python train.py --vocab_size=35100 --activation="swiglu" --qk_norm=true --init="uniform" --init_std_qkv=0.0217 --init_std_down=0.00271 --optimizer="muon_variant" --schedule="wsd" --seq_len=1024 --steps=4655
MLP neurons of a small language model. Each row is named by its layer, matrix (down: output weights) and neuron, and shows model dimensions 48-143. Each number is 50 + 12 x the weight over its row's rms, rounded and kept within 0 to 99. A neuron's up and down rows have the sign that makes its largest values positive.
Before each neuron's rows, "fires before" lists the tokens most often just after its 100 highest values on Wikipedia text that the model never trained on.

fires before: "\n", "\n\n"
L3.down340:59 56 56 50 59 38 57 60 36 41 52 46 60 70 69 29 57 56 38 40 49 44 48 52 49 35 49 39 58 36 42 41 58 51 28 55 40 60 48 64 50 48 34 66 38 46 40 44 54 58 55 41 61 48 49 59 40 42 47 67 26 51 70 38 30 42 53 39 51 17 65 33 43 53 54 49 43 52 20 69 33 63 47 69 28 55 42 46 53 49 45 57 48 57 53 60

fires before: "| ", "|", "1", "2", "–"
L3.down1152:61 44 33 45 60 35 50 42 50 41 49 73 54 51 35 40 51 31 65 57 48 57 25 36 59 79 55 58 37 50 53 76 48 55 38 36 41 54 41 31 46 59 21 52 58 41 39 34 51 37 39 53 49 41 18 39 54 62 67 72 52 65 36 43 55 31 50 57 40 26 44 51 41 25 55 37 47 61 54 49 30 66 56 54 53 53 62 34 48 48 57 40 45 42 50 62

fires before: "— ", "on ", "—; ", "be ", "in ", "at "
L13.down1054:66 54 48 76 43 63 61 61 64 69 52 55 69 53 39 53 45 71 47 39 43 45 35 61 55 47 55 47 47 41 51 58 51 44 53 69 47 60 65 69 58 49 57 40 62 22 43 46 42 32 63 33 54 32 43 44 64 64 58 56 51 44 37 58 57 68 65 54 41 50 59 44 59 55 27 43 40 56 50 43 39 40 49 51 43 63 51 50 52 62 60 51 43 50 51 57

fires before: "6", "2", "7", "0", "9"
L12.down54:65 49 50 47 59 53 61 28 47 58 65 38 46 46 50 48 44 39 21 37 63 54 38 28 33 61 60 63 40 42 53 42 63 47 22 50 43 44 40 62 45 30 39 36 61 68 60 63 46 30 43 55 46 68 37 69 52 38 35 35 59 51 44 68 55 69 51 42 47 39 36 30 40 69 44 44 60 47 39 42 22 44 71 87 00 45 46 45 57 42 58 29 64 60 62 36

fires before: "s "
L6.down461:64 46 50 58 44 40 43 54 56 41 62 25 65 38 47 33 53 54 26 32 46 25 27 57 56 53 33 50 45 46 58 41 62 48 61 39 52 58 40 36 50 43 52 47 61 15 48 50 50 58 37 26 58 50 53 66 31 34 44 45 75 57 54 45 41 24 45 44 59 46 38 61 57 51 33 46 46 54 34 57 54 54 39 46 24 45 51 47 49 43 34 59 59 47 45 51

fires before: ", ", ".", ". ", "; ", "\" ", "'"
L9.down477:55 26 29 18 41 62 40 51 65 52 54 60 59 58 61 47 67 44 31 41 38 39 49 49 32 45 62 46 70 49 54 45 66 42 38 57 50 56 45 41 37 47 40 46 39 32 49 53 59 33 36 55 29 56 58 57 59 34 30 63 61 31 45 45 45 73 63 57 56 35 47 51 59 48 51 34 41 54 55 50 49 56 55 57 42 54 55 51 37 27 48 48 57 56 50 37

fires before: ", ", ". ", ".", "\n", "\" ", "of "
L13.down165:70 24 47 42 56 55 60 50 67 53 54 47 62 68 55 41 66 61 38 51 41 35 46 63 56 63 42 41 54 58 39 38 39 37 46 49 52 36 18 63 44 31 36 25 47 48 60 24 51 49 51 57 48 63 49 56 45 26 60 59 57 45 57 47 64 57 35 64 40 45 38 45 40 44 54 59 30 46 39 56 66 44 61 73 46 47 54 34 40 41 51 41 42 47 62 52

fires before: "of ", "and ", "to ", "with ", "is ", "in "
L10.down404:32 49 57 64 34 44 52 44 50 57 68 30 67 60 50 40 47 68 70 44 42 61 56 78 43 57 54 34 62 41 60 38 52 44 31 47 69 54 44 61 68 61 44 57 41 48 42 45 61 39 42 39 67 51 77 60 64 44 59 43 79 39 60 42 60 75 27 52 64 44 50 71 51 60 75 45 48 82 80 56 51 44 62 71 58 64 47 25 48 32 41 59 54 38 35 51

fires before: ".", "–", ",", "'", "% ", "| "
L3.down584:62 36 43 68 52 46 55 34 42 57 56 47 34 44 40 53 48 47 49 54 53 52 50 51 49 55 41 66 55 73 40 71 48 59 26 42 49 41 40 32 35 52 61 43 40 42 54 43 68 33 52 58 36 29 45 57 49 47 62 46 39 63 44 40 41 50 56 76 55 41 61 48 59 25 57 53 60 47 44 42 56 63 50 55 37 54 71 22 35 50 38 55 42 50 46 62

fires before: "==", "and ", "===", "life "
L3.down393:48 64 48 75 28 49 73 56 56 33 43 65 57 26 59 51 76 66 73 42 60 30 48 74 40 32 84 56 54 70 36 31 48 54 59 53 50 53 49 44 40 58 46 37 47 63 21 61 41 23 50 46 40 50 67 55 57 63 53 49 53 34 64 27 38 62 60 78 67 47 46 75 43 41 42 56 56 44 54 52 43 62 45 63 25 45 58 68 61 49 63 35 50 67 58 46

fires before: "of ", "in ", "to ", "for ", "and ", "on "
L9.down1191:55 43 15 65 68 46 49 39 44 47 74 59 56 45 53 47 49 56 49 46 42 54 60 45 58 60 38 52 71 43 41 35 34 63 54 36 78 47 34 48 59 49 40 37 38 49 43 50 43 41 73 63 63 56 51 45 39 52 58 35 46 50 66 44 51 63 44 48 53 50 54 59 65 29 68 59 61 71 52 31 62 29 48 68 77 55 43 62 45 59 51 58 45 64 57 64

fires before: "s ", ", ", "'", ".", "\n", ". "
L12.down1260:53 65 42 29 45 49 45 42 71 34 53 44 46 42 23 57 49 54 38 36 53 62 61 58 42 58 35 57 45 75 56 34 52 63 52 57 64 55 64 54 30 55 80 40 44 48 60 53 56 52 49 44 64 51 34 51 37 64 64 37 59 35 43 22 51 64 84 42 43 47 61 61 33 64 36 34 53 57 45 56 65 53 53 53 30 36 28 53 49 68 54 54 36 51 52 47

fires before: ", ", "\n  ", "– ", ". "
L13.down1262:42 43 57 47 58 58 55 35 41 52 52 51 28 64 67 58 40 58 51 48 72 23 62 57 34 49 73 51 32 59 48 54 60 51 29 69 54 49 54 49 49 50 50 54 53 58 61 61 44 64 52 65 63 51 40 38 65 58 41 36 80 57 52 59 56 47 47 65 48 37 50 46 44 52 57 69 47 55 37 71 65 52 59 52 47 42 33 51 51 39 74 55 54 51 40 49

fires before: "the ", "his ", "a "
L10.down439:39 42 55 41 72 41 52 55 25 52 51 54 34 43 60 52 47 61 59 42 57 65 49 69 43 53 43 29 66 35 77 63 46 88 40 62 23 37 51 58 40 57 33 57 70 35 57 38 53 45 50 46 63 21 54 91 43 62 52 73 41 64 49 43 81 57 61 47 74 56 38 32 45 48 51 65 48 45 29 54 35 55 63 65 66 58 54 50 42 40 58 60 44 53 62 51

fires before: ", ", ". ", ": "
L12.down748:60 54 39 51 64 61 39 46 49 64 51 30 65 54 52 34 50 44 34 70 33 26 44 58 27 60 46 56 35 52 48 50 38 43 46 49 46 32 34 20 70 56 52 51 56 34 46 58 41 70 65 76 66 59 63 49 52 33 56 54 44 32 23 37 35 62 20 26 48 30 35 40 49 44 42 35 57 53 33 52 58 36 42 18 75 46 38 50 52 70 85 54 51 60 54 54

fires before: "|", "| "
L13.down529:40 46 61 54 63 60 40 65 59 46 43 33 42 40 40 65 58 29 55 53 42 39 69 49 61 37 36 55 48 55 35 49 50 48 61 51 28 52 48 57 68 47 32 55 67 64 72 36 45 73 36 47 60 38 38 57 40 58 50 63 39 49 57 48 73 37 53 54 44 45 27 64 54 48 42 61 52 31 51 48 50 49 54 43 00 43 41 42 63 45 39 44 54 44 46 43

fires before: "1", "2", "0", "3", "4"
L6.down1238:54 39 25 59 55 57 46 45 39 59 30 26 64 78 60 59 58 51 43 49 65 53 63 66 66 56 35 52 50 48 62 34 67 42 59 37 60 30 67 48 49 52 56 47 63 31 39 32 51 57 54 21 50 55 25 40 43 32 53 41 44 48 40 33 43 47 45 56 47 83 53 58 40 69 44 49 54 71 57 38 49 56 42 50 37 60 69 44 59 49 56 46 52 45 49 33

fires before: "| ", "and ", "(", "was ", "in "
L12.down991:54 46 55 58 40 68 32 47 52 42 61 19 42 50 30 63 53 57 51 47 41 62 55 43 65 76 62 54 51 37 63 48 56 36 72 57 56 39 52 40 76 71 09 29 32 41 67 65 58 22 47 29 40 39 51 59 66 33 68 48 45 45 67 38 58 42 43 58 34 43 58 51 33 72 53 55 46 58 71 49 44 55 42 60 31 57 61 28 56 63 46 58 41 42 59 72

fires before: "'", ", ", "\n"
L10.down20:58 56 32 48 52 49 35 70 52 59 72 56 55 47 50 53 46 57 36 33 40 45 64 34 50 39 48 52 69 59 62 64 61 62 63 34 45 46 47 48 67 51 42 64 49 37 52 52 53 41 58 44 43 67 55 36 37 47 38 56 26 42 61 49 41 59 55 53 51 44 64 47 34 52 31 43 50 53 38 37 54 48 32 36 32 68 43 60 44 59 64 58 36 58 69 39

fires before: "as ", "to ", "for ", "in ", "on "
L12.down108:51 40 67 57 52 45 35 44 57 59 39 53 38 68 36 62 43 62 64 46 57 57 54 59 40 57 61 43 25 47 25 40 65 46 56 55 66 54 58 50 50 49 45 37 25 28 73 54 35 47 68 37 63 22 50 47 17 54 67 44 24 33 59 53 57 47 57 50 34 50 44 45 43 42 40 42 37 42 32 42 26 56 42 25 55 61 57 55 48 72 49 33 38 41 62 62

fires before: ", ", ". ", ".", "-", ":"
L3.down718:53 57 59 34 50 30 71 35 53 56 54 45 54 45 69 36 43 29 39 37 48 50 54 76 60 37 47 44 51 49 53 41 54 43 65 40 47 48 49 42 46 51 47 50 56 61 52 64 41 45 57 33 57 63 31 48 41 69 76 36 36 44 50 41 48 50 64 42 41 35 48 66 35 68 55 40 62 34 49 57 67 56 44 48 42 67 65 51 66 40 87 47 55 50 68 22

fires before: ": ", ") ", "-"
L12.down1261:42 73 55 60 55 57 60 49 63 45 37 38 52 83 19 60 54 46 57 50 54 32 58 58 56 42 49 45 52 61 67 60 46 43 62 54 54 42 45 31 46 39 27 63 74 49 44 43 63 71 69 73 61 67 28 71 38 44 35 52 66 49 46 62 52 59 45 37 64 62 36 42 63 47 43 62 63 49 43 72 44 50 26 37 74 52 53 38 27 53 36 56 43 27 53 40

fires before: ", ", ". ", ".", "\n", "; ", "\n\n"
L12.down1275:19 21 43 30 48 36 66 59 47 59 48 48 42 48 47 54 57 37 50 59 53 72 50 60 36 49 40 40 38 32 44 46 55 45 39 50 52 44 42 47 75 40 43 48 46 34 61 60 43 45 39 52 66 56 61 49 41 52 42 46 63 53 33 33 55 49 58 45 42 69 68 43 60 50 49 81 35 42 49 66 49 42 48 75 40 31 62 44 77 41 50 53 47 43 59 44

fires before: ", ", ". ", ".", ") "
L3.down316:55 59 24 63 37 27 46 41 80 24 47 28 49 69 49 61 76 59 59 58 07 43 57 68 36 62 53 48 30 47 58 58 53 33 29 50 34 46 66 36 68 45 62 58 39 36 43 51 52 31 50 31 45 54 65 62 62 45 56 47 52 63 57 22 59 46 46 56 47 72 72 66 64 45 37 60 65 60 58 57 63 67 45 39 64 47 45 46 50 68 45 31 54 40 44 63

fires before: "the ", "her ", "a ", "his ", "to "
L12.down56:47 66 75 62 42 52 34 56 44 51 60 44 58 66 43 51 36 43 61 48 57 54 47 33 41 57 58 41 60 69 37 59 66 62 37 50 64 46 61 40 63 65 52 62 50 63 64 49 42 34 44 30 49 29 40 46 40 60 68 55 54 39 56 65 50 47 25 42 78 60 40 41 52 45 65 51 37 27 68 73 52 53 55 60 71 59 43 33 38 57 62 63 42 58 49 36

fires before: "in ", "of ", "by ", "to "
L12.down773:50 43 47 59 56 61 35 38 46 41 40 31 61 47 36 68 65 44 46 45 55 45 55 43 43 70 30 56 45 41 34 61 55 33 37 24 47 43 38 60 49 50 61 49 40 47 51 44 39 83 54 20 35 52 34 39 43 38 46 28 46 43 41 51 62 51 44 58 45 69 41 50 66 45 36 10 37 41 47 47 63 66 54 69 54 53 24 51 38 36 40 41 37 22 53 55

fires before: "\n", ": ", "a "
L3.down439:48 34 37 62 47 39 48 51 41 33 48 42 36 58 67 45 46 42 72 51 56 74 25 50 68 49 57 66 41 42 32 64 41 48 61 38 31 60 46 39 49 50 70 42 50 47 38 33 58 47 35 44 36 49 28 56 48 49 54 65 52 58 49 48 50 47 32 64 43 51 78 39 56 41 18 20 44 58 62 64 43 45 64 43 64 49 41 69 46 43 31 57 26 58 43 43

fires before: "in ", "on ", "of ", "by ", "to "
L13.down1000:62 49 69 66 46 37 53 75 51 53 51 36 45 15 45 64 47 45 29 08 42 55 48 51 32 75 38 41 48 33 59 58 49 39 65 34 58 56 65 51 65 83 30 63 38 54 69 52 47 66 54 47 58 38 50 56 59 36 21 56 83 60 47 39 25 69 54 44 43 33 50 55 56 75 60 62 36 37 24 46 44 36 44 46 48 50 57 43 42 26 48 60 50 40 53 36

fires before: "| ", "|", "\n", "ocy"
L6.down370:41 49 30 75 64 45 36 50 59 34 50 61 54 49 40 64 78 46 57 70 65 38 42 38 44 63 36 32 57 38 44 51 41 48 60 45 48 41 37 44 16 61 47 30 68 45 41 48 44 61 55 61 28 35 31 57 54 48 24 55 53 48 46 39 57 42 53 57 55 54 48 61 41 31 44 47 35 53 63 31 22 34 63 57 71 56 53 47 45 68 66 43 60 47 76 44

fires before: "0", "th ", "s", "s ", "3 "
L12.down979:62 46 37 42 61 59 30 30 43 30 59 63 50 32 49 60 49 48 57 26 78 20 63 59 36 47 54 42 49 57 63 60 50 45 57 39 67 26 77 57 62 48 51 52 60 33 46 57 36 59 49 59 43 28 60 64 57 32 72 43 40 43 31 46 42 52 50 46 44 60 52 47 45 49 45 19 60 57 55 57 58 55 41 48 37 41 43 63 54 37 56 47 63 38 48 34

fires before: "0 ", "3 ", "2 ", "0", "6", "1 "
L9.down789:74 71 26 42 59 58 41 59 86 62 19 46 46 43 44 62 36 46 31 26 58 48 45 58 38 71 37 50 33 20 41 41 48 41 29 74 71 32 42 41 24 37 49 54 43 41 48 79 64 36 53 72 58 58 41 57 77 54 54 37 31 51 48 64 58 39 46 61 55 71 70 56 66 40 50 60 52 43 47 31 45 51 59 45 26 34 52 61 43 50 54 46 52 65 26 51

fires before: "201", "202", "of ", "200", "to "
L6.down209:52 55 44 53 46 40 83 45 84 55 72 47 60 53 56 40 63 59 36 44 59 48 62 73 55 41 43 33 67 37 48 49 61 35 63 53 40 48 57 59 68 53 41 73 43 72 41 51 40 68 56 67 66 46 67 61 46 43 29 54 27 29 58 36 45 35 50 60 57 39 61 44 73 42 60 78 56 44 35 50 68 64 42 52 47 64 58 25 70 44 48 52 43 29 32 41

fires before: "and ", "=="
L13.down408:58 79 68 60 50 56 43 49 45 50 61 46 55 41 45 63 54 65 56 37 34 15 49 55 43 56 52 38 59 49 46 41 51 65 61 44 46 38 47 40 55 49 49 61 55 60 45 57 48 45 58 34 59 49 60 57 39 49 43 33 62 41 59 54 44 48 29 55 61 58 77 52 63 51 57 37 47 47 50 53 33 31 33 48 20 50 44 70 56 43 41 66 45 62 10 50

fires before: ", ", "s", "s ", "–", ".", ") "
L3.down223:26 50 28 37 49 49 37 54 47 54 56 28 58 47 66 42 45 55 59 63 34 48 47 43 28 44 49 51 45 49 68 65 66 51 58 71 46 53 61 43 55 54 44 50 47 48 58 43 57 47 49 36 43 60 56 54 40 39 45 75 54 58 70 58 46 46 51 57 66 57 24 35 53 51 34 48 79 25 55 59 56 42 51 37 75 59 54 48 42 52 45 59 55 37 60 48

fires before: "\n\n", "\n"
L6.down624:41 45 57 41 53 49 16 42 57 67 52 53 44 43 44 43 54 38 31 49 52 49 45 62 60 25 69 62 62 39 30 70 74 36 60 49 55 44 39 64 59 44 40 45 57 60 44 45 61 51 47 29 45 52 30 49 55 66 50 43 59 52 38 42 49 26 33 80 51 69 45 52 81 44 24 44 40 68 55 56 30 54 38 64 21 58 48 62 77 48 34 48 47 49 47 56

fires before: "\n\n", "\n"
L6.down1011:60 54 71 55 58 63 60 49 46 45 54 55 29 54 47 58 48 32 46 30 72 81 54 44 36 49 63 50 48 72 56 37 24 51 56 64 48 48 55 62 48 42 40 63 46 48 67 61 45 51 39 58 59 46 70 43 40 58 34 50 76 74 34 56 45 39 54 60 44 66 56 30 66 63 36 41 35 34 72 55 35 39 49 62 28 44 37 34 49 38 66 66 49 42 50 50

fires before: "| ", "|", "=="
L6.down341:48 53 44 60 53 53 45 35 53 52 28 67 70 47 43 54 53 44 63 58 61 51 33 40 58 38 51 41 46 70 70 36 34 55 51 43 49 71 58 48 44 51 48 52 36 65 43 33 56 57 54 33 55 53 38 52 41 39 49 60 55 60 49 55 53 50 61 50 24 52 43 79 45 31 75 61 57 58 35 44 31 69 37 65 65 20 66 60 61 54 71 35 74 50 32 74

fires before: "s", ", ", "s ", "–", ".", ": "
L3.down486:26 55 40 40 64 47 36 54 56 51 46 43 54 49 46 47 41 36 46 36 64 16 73 40 52 56 59 29 24 38 34 61 61 62 49 52 56 41 47 39 25 66 45 48 55 63 59 48 62 42 52 53 49 44 52 59 29 46 40 57 41 71 53 64 70 52 64 47 54 64 48 43 64 37 58 70 39 47 47 51 62 44 59 41 74 46 60 75 59 65 57 68 60 55 31 62

fires before: ": ", "\n", "(", "\n\n", ", "
L12.down963:49 83 61 61 47 53 30 43 35 46 44 64 65 30 35 49 59 28 33 53 38 58 57 62 75 59 45 49 50 69 46 70 52 28 66 45 40 55 54 27 64 47 64 33 59 51 36 54 25 75 57 31 43 69 41 53 54 47 59 77 31 45 61 66 23 79 25 40 31 36 49 48 41 41 26 30 50 33 35 47 41 29 38 29 44 41 29 50 56 57 30 18 61 49 39 57

fires before: "\n", "\n\n"
L3.down562:42 49 54 46 52 63 41 58 38 56 39 53 57 75 34 60 58 64 40 43 47 57 46 33 36 34 29 27 71 43 46 47 60 48 43 39 31 53 49 53 74 46 51 55 52 50 56 59 49 42 53 55 61 49 50 66 52 47 42 65 48 19 55 53 45 51 48 55 48 42 58 35 45 43 46 65 55 52 58 36 41 34 69 60 28 48 57 76 30 48 59 53 36 44 54 47

fires before: "(", "and ", "\n"
L10.down1274:42 64 43 34 48 44 48 34 58 46 47 55 52 53 62 46 55 52 47 51 39 43 39 54 50 55 52 59 53 46 59 43 45 70 36 25 37 43 56 53 35 40 33 37 59 61 53 53 61 63 46 40 46 51 53 55 49 65 64 43 77 51 53 32 61 65 27 57 56 59 65 58 68 66 41 62 75 50 47 47 50 41 41 29 46 48 45 29 49 49 46 49 41 37 41 71

fires before: ", ", "| ", "s", "–", "s ", ": "
L3.down658:32 33 38 29 33 37 49 62 47 45 67 45 44 34 56 51 60 51 40 66 46 34 50 64 56 35 44 44 42 45 45 54 57 39 66 57 49 71 45 53 36 57 42 40 48 61 61 52 51 41 35 53 77 43 67 52 36 47 39 21 43 44 41 63 24 45 60 60 45 54 39 65 49 49 51 36 47 53 51 38 53 51 38 51 30 39 42 46 44 55 59 60 59 56 37 42

fires before: ", ", ". ", ".", "'", "-", "\n"
L10.down244:49 50 69 42 60 71 50 48 60 54 45 45 51 49 62 50 81 45 55 55 60 59 56 39 33 56 60 66 48 52 61 54 51 54 39 64 44 71 51 47 48 31 58 59 59 55 63 56 46 43 40 62 53 55 63 60 32 40 40 50 65 50 23 53 62 66 56 41 58 61 39 61 52 51 61 70 47 43 40 58 46 36 81 38 19 42 43 45 61 32 38 56 54 64 45 60

fires before: "1 ", "0 ", "2 ", "3 ", "0", "4 "
L12.down959:53 49 41 48 56 36 46 50 38 61 48 31 56 64 50 55 54 54 47 73 58 49 25 62 35 55 57 54 41 49 47 63 40 59 65 45 65 39 49 54 45 36 40 37 56 37 45 59 74 53 53 37 43 62 52 29 48 44 27 68 41 50 49 70 51 51 44 49 51 56 57 59 51 64 49 59 44 66 40 57 47 36 37 58 29 47 44 43 47 37 54 40 68 41 62 48

fires before: "p", "\" ", "-", "p ", "; ", ":"
L13.down843:41 26 46 36 45 57 45 60 57 35 61 48 58 54 72 51 64 62 55 42 34 72 60 38 38 58 42 20 71 47 59 49 62 55 40 55 52 67 68 38 40 55 58 52 51 54 66 65 52 46 49 52 56 47 47 56 36 60 31 64 52 31 56 54 41 48 44 52 56 15 68 39 49 31 53 68 65 26 44 49 37 60 72 51 50 63 61 55 50 46 31 42 57 51 18 30

fires before: ", ", ". ", "'", "."
L13.down89:53 33 37 52 68 44 56 42 65 64 61 39 53 72 63 74 43 36 38 63 60 66 49 38 38 61 52 66 46 53 58 55 62 52 30 38 64 62 23 53 46 40 47 38 35 38 37 57 29 57 54 76 67 53 45 55 41 41 60 44 60 42 31 41 32 30 59 25 55 45 28 62 50 54 44 51 42 48 45 50 57 33 57 64 42 43 51 55 61 27 82 53 67 49 68 48

fires before: "\n", "\n\n"
L3.down507:53 52 62 48 45 53 67 56 60 53 54 56 34 40 58 28 87 50 61 75 73 61 49 63 62 36 54 47 54 89 55 52 25 44 39 55 46 55 51 45 55 38 63 51 46 67 43 50 49 69 36 54 46 70 58 47 39 60 48 52 71 57 43 29 25 60 52 49 35 43 69 43 70 38 57 51 41 40 45 57 60 35 50 49 00 63 60 36 56 62 53 70 54 28 41 42

fires before: "\n\n"
L6.down721:55 32 32 59 53 76 52 56 67 46 62 35 67 59 41 44 52 63 35 21 64 49 29 60 51 40 44 34 63 48 53 34 31 74 30 36 47 38 70 68 48 62 50 54 64 40 57 46 50 64 51 61 34 52 49 60 41 41 37 40 44 48 48 47 32 60 46 67 78 42 41 60 50 52 55 37 41 57 36 50 66 29 47 22 00 61 67 68 43 55 74 53 67 59 60 45

fires before: "of ", "— "
L13.down925:51 28 62 40 74 63 23 38 49 53 53 41 58 55 38 61 43 60 31 71 46 49 51 62 49 62 46 51 35 31 54 61 58 59 37 52 32 46 44 38 64 56 60 57 58 44 50 51 41 57 22 49 64 51 49 47 54 60 52 60 42 51 57 56 48 34 44 40 46 69 32 74 45 55 23 53 53 59 61 76 32 57 68 77 51 41 58 53 45 53 35 41 32 35 43 71

fires before: "| ", "|", "be ", "ker ", "position "
L3.down1039:44 42 63 55 81 44 63 48 48 52 64 69 58 34 39 50 50 60 75 47 44 42 56 38 59 44 63 40 28 55 77 35 47 71 65 43 54 66 47 54 55 50 41 46 44 54 61 44 42 38 62 56 52 54 32 50 46 34 53 48 47 51 71 64 52 35 45 51 48 53 48 67 53 43 64 31 54 47 63 45 57 34 41 55 08 38 52 41 49 49 59 43 25 32 48 57

fires before: "0", "1", "0 ", "1 ", "7", "2"
L10.down1196:63 51 82 55 62 42 52 46 45 45 45 35 68 52 44 64 38 40 68 53 39 52 37 46 53 52 49 70 50 52 30 48 58 32 80 50 60 30 62 63 47 40 60 33 54 48 52 50 71 67 60 43 48 64 60 47 60 33 69 30 56 47 52 56 45 49 50 44 80 61 53 71 58 48 41 49 69 66 52 50 77 59 37 33 53 42 61 40 49 39 56 30 41 51 45 48

fires before: ", ", ". ", "."
L12.down1112:48 44 42 52 40 53 50 56 54 56 53 45 64 63 37 53 65 43 54 64 45 53 52 21 36 32 47 50 61 35 41 56 31 62 56 47 60 50 33 54 60 24 33 46 59 51 43 48 55 58 43 72 43 65 56 60 48 66 61 59 48 55 54 54 48 54 61 58 49 35 45 44 38 65 40 35 35 28 38 55 46 52 43 44 44 38 80 42 50 26 55 37 56 54 95 38

fires before: "\n\n", "| ", ": "
L6.down479:52 63 64 64 52 73 57 46 54 34 46 44 58 48 72 49 69 32 33 48 45 56 40 53 71 52 39 46 50 37 55 43 59 64 53 61 61 56 55 53 41 53 67 55 43 52 56 55 65 57 51 54 31 57 28 49 47 46 18 67 58 82 27 68 38 40 63 35 33 48 45 55 66 45 33 55 49 62 52 44 38 59 55 54 00 76 54 25 59 39 58 57 37 60 58 52

fires before: "in ", "of ", "and ", "on ", "at "
L10.down1147:54 50 38 51 58 51 57 68 38 65 56 56 71 56 22 57 55 27 65 50 64 44 61 25 56 67 32 56 51 58 44 67 26 39 43 59 43 36 45 45 55 59 61 44 49 54 47 46 52 32 47 44 73 71 46 70 33 49 66 44 58 57 49 54 53 44 46 33 36 60 61 29 35 65 50 56 78 78 41 48 41 32 49 49 50 69 32 69 52 59 25 60 58 61 59 48

fires before: ", ", ". ", ".", "-"
L3.down969:21 78 33 24 51 46 58 55 26 59 38 52 56 61 54 36 54 29 57 45 44 48 47 37 61 54 47 43 53 62 38 36 59 57 43 58 40 54 36 49 60 41 64 50 54 27 25 39 38 46 81 65 63 41 57 54 43 60 39 52 69 38 70 69 58 57 45 50 50 50 68 53 33 50 53 45 63 62 37 64 63 64 41 39 78 62 60 27 50 72 62 68 52 53 67 43

fires before: "\n\n", ": ", "===", "==", "\""
L3.down1179:46 65 59 33 39 49 55 49 56 53 37 88 29 50 52 82 50 41 42 65 49 25 48 30 41 53 54 58 53 49 45 56 38 65 62 67 26 25 44 37 57 42 45 54 77 51 48 17 61 41 59 59 38 61 41 62 37 58 42 66 56 41 38 31 34 32 49 47 50 42 56 70 74 53 71 69 40 33 59 55 51 55 53 45 64 54 56 59 24 43 39 27 54 49 46 52

fires before: "0", "al", "th ", "5 ", "3 "
L13.down910:46 41 42 48 40 49 32 44 30 46 75 51 50 30 43 50 67 41 67 41 44 48 66 54 48 69 43 51 49 49 35 59 54 68 55 29 57 39 58 42 58 57 37 51 51 45 48 40 49 48 72 44 44 46 58 50 50 49 50 56 53 29 59 37 77 76 44 38 53 33 71 46 52 69 48 59 54 43 58 58 55 67 50 39 60 30 34 64 51 39 44 42 66 62 42 41

fires before: ", ", ". ", ".", "\n", "'"
L3.down1160:53 43 38 48 69 68 55 43 77 44 54 55 43 69 40 56 51 55 34 30 54 53 55 66 63 43 42 69 37 49 44 64 51 50 37 37 29 24 54 56 48 49 66 46 51 41 42 42 50 55 20 60 33 62 47 51 51 54 48 51 45 33 65 67 49 39 37 35 45 42 31 58 52 56 44 55 54 65 44 41 64 41 55 46 00 41 38 56 42 70 54 53 69 43 51 42

fires before: "\"", "the "
L9.down281:58 39 41 64 56 53 52 41 34 74 52 53 64 39 63 45 29 58 73 30 64 41 52 56 61 48 47 37 62 68 35 60 46 43 51 51 61 53 63 46 54 68 51 74 55 44 52 54 61 40 57 57 60 38 66 47 70 48 31 50 38 69 35 45 58 55 52 51 74 54 64 40 51 56 54 60 39 28 45 42 59 41 45 63 71 29 53 46 47 40 55 64 40 60 44 58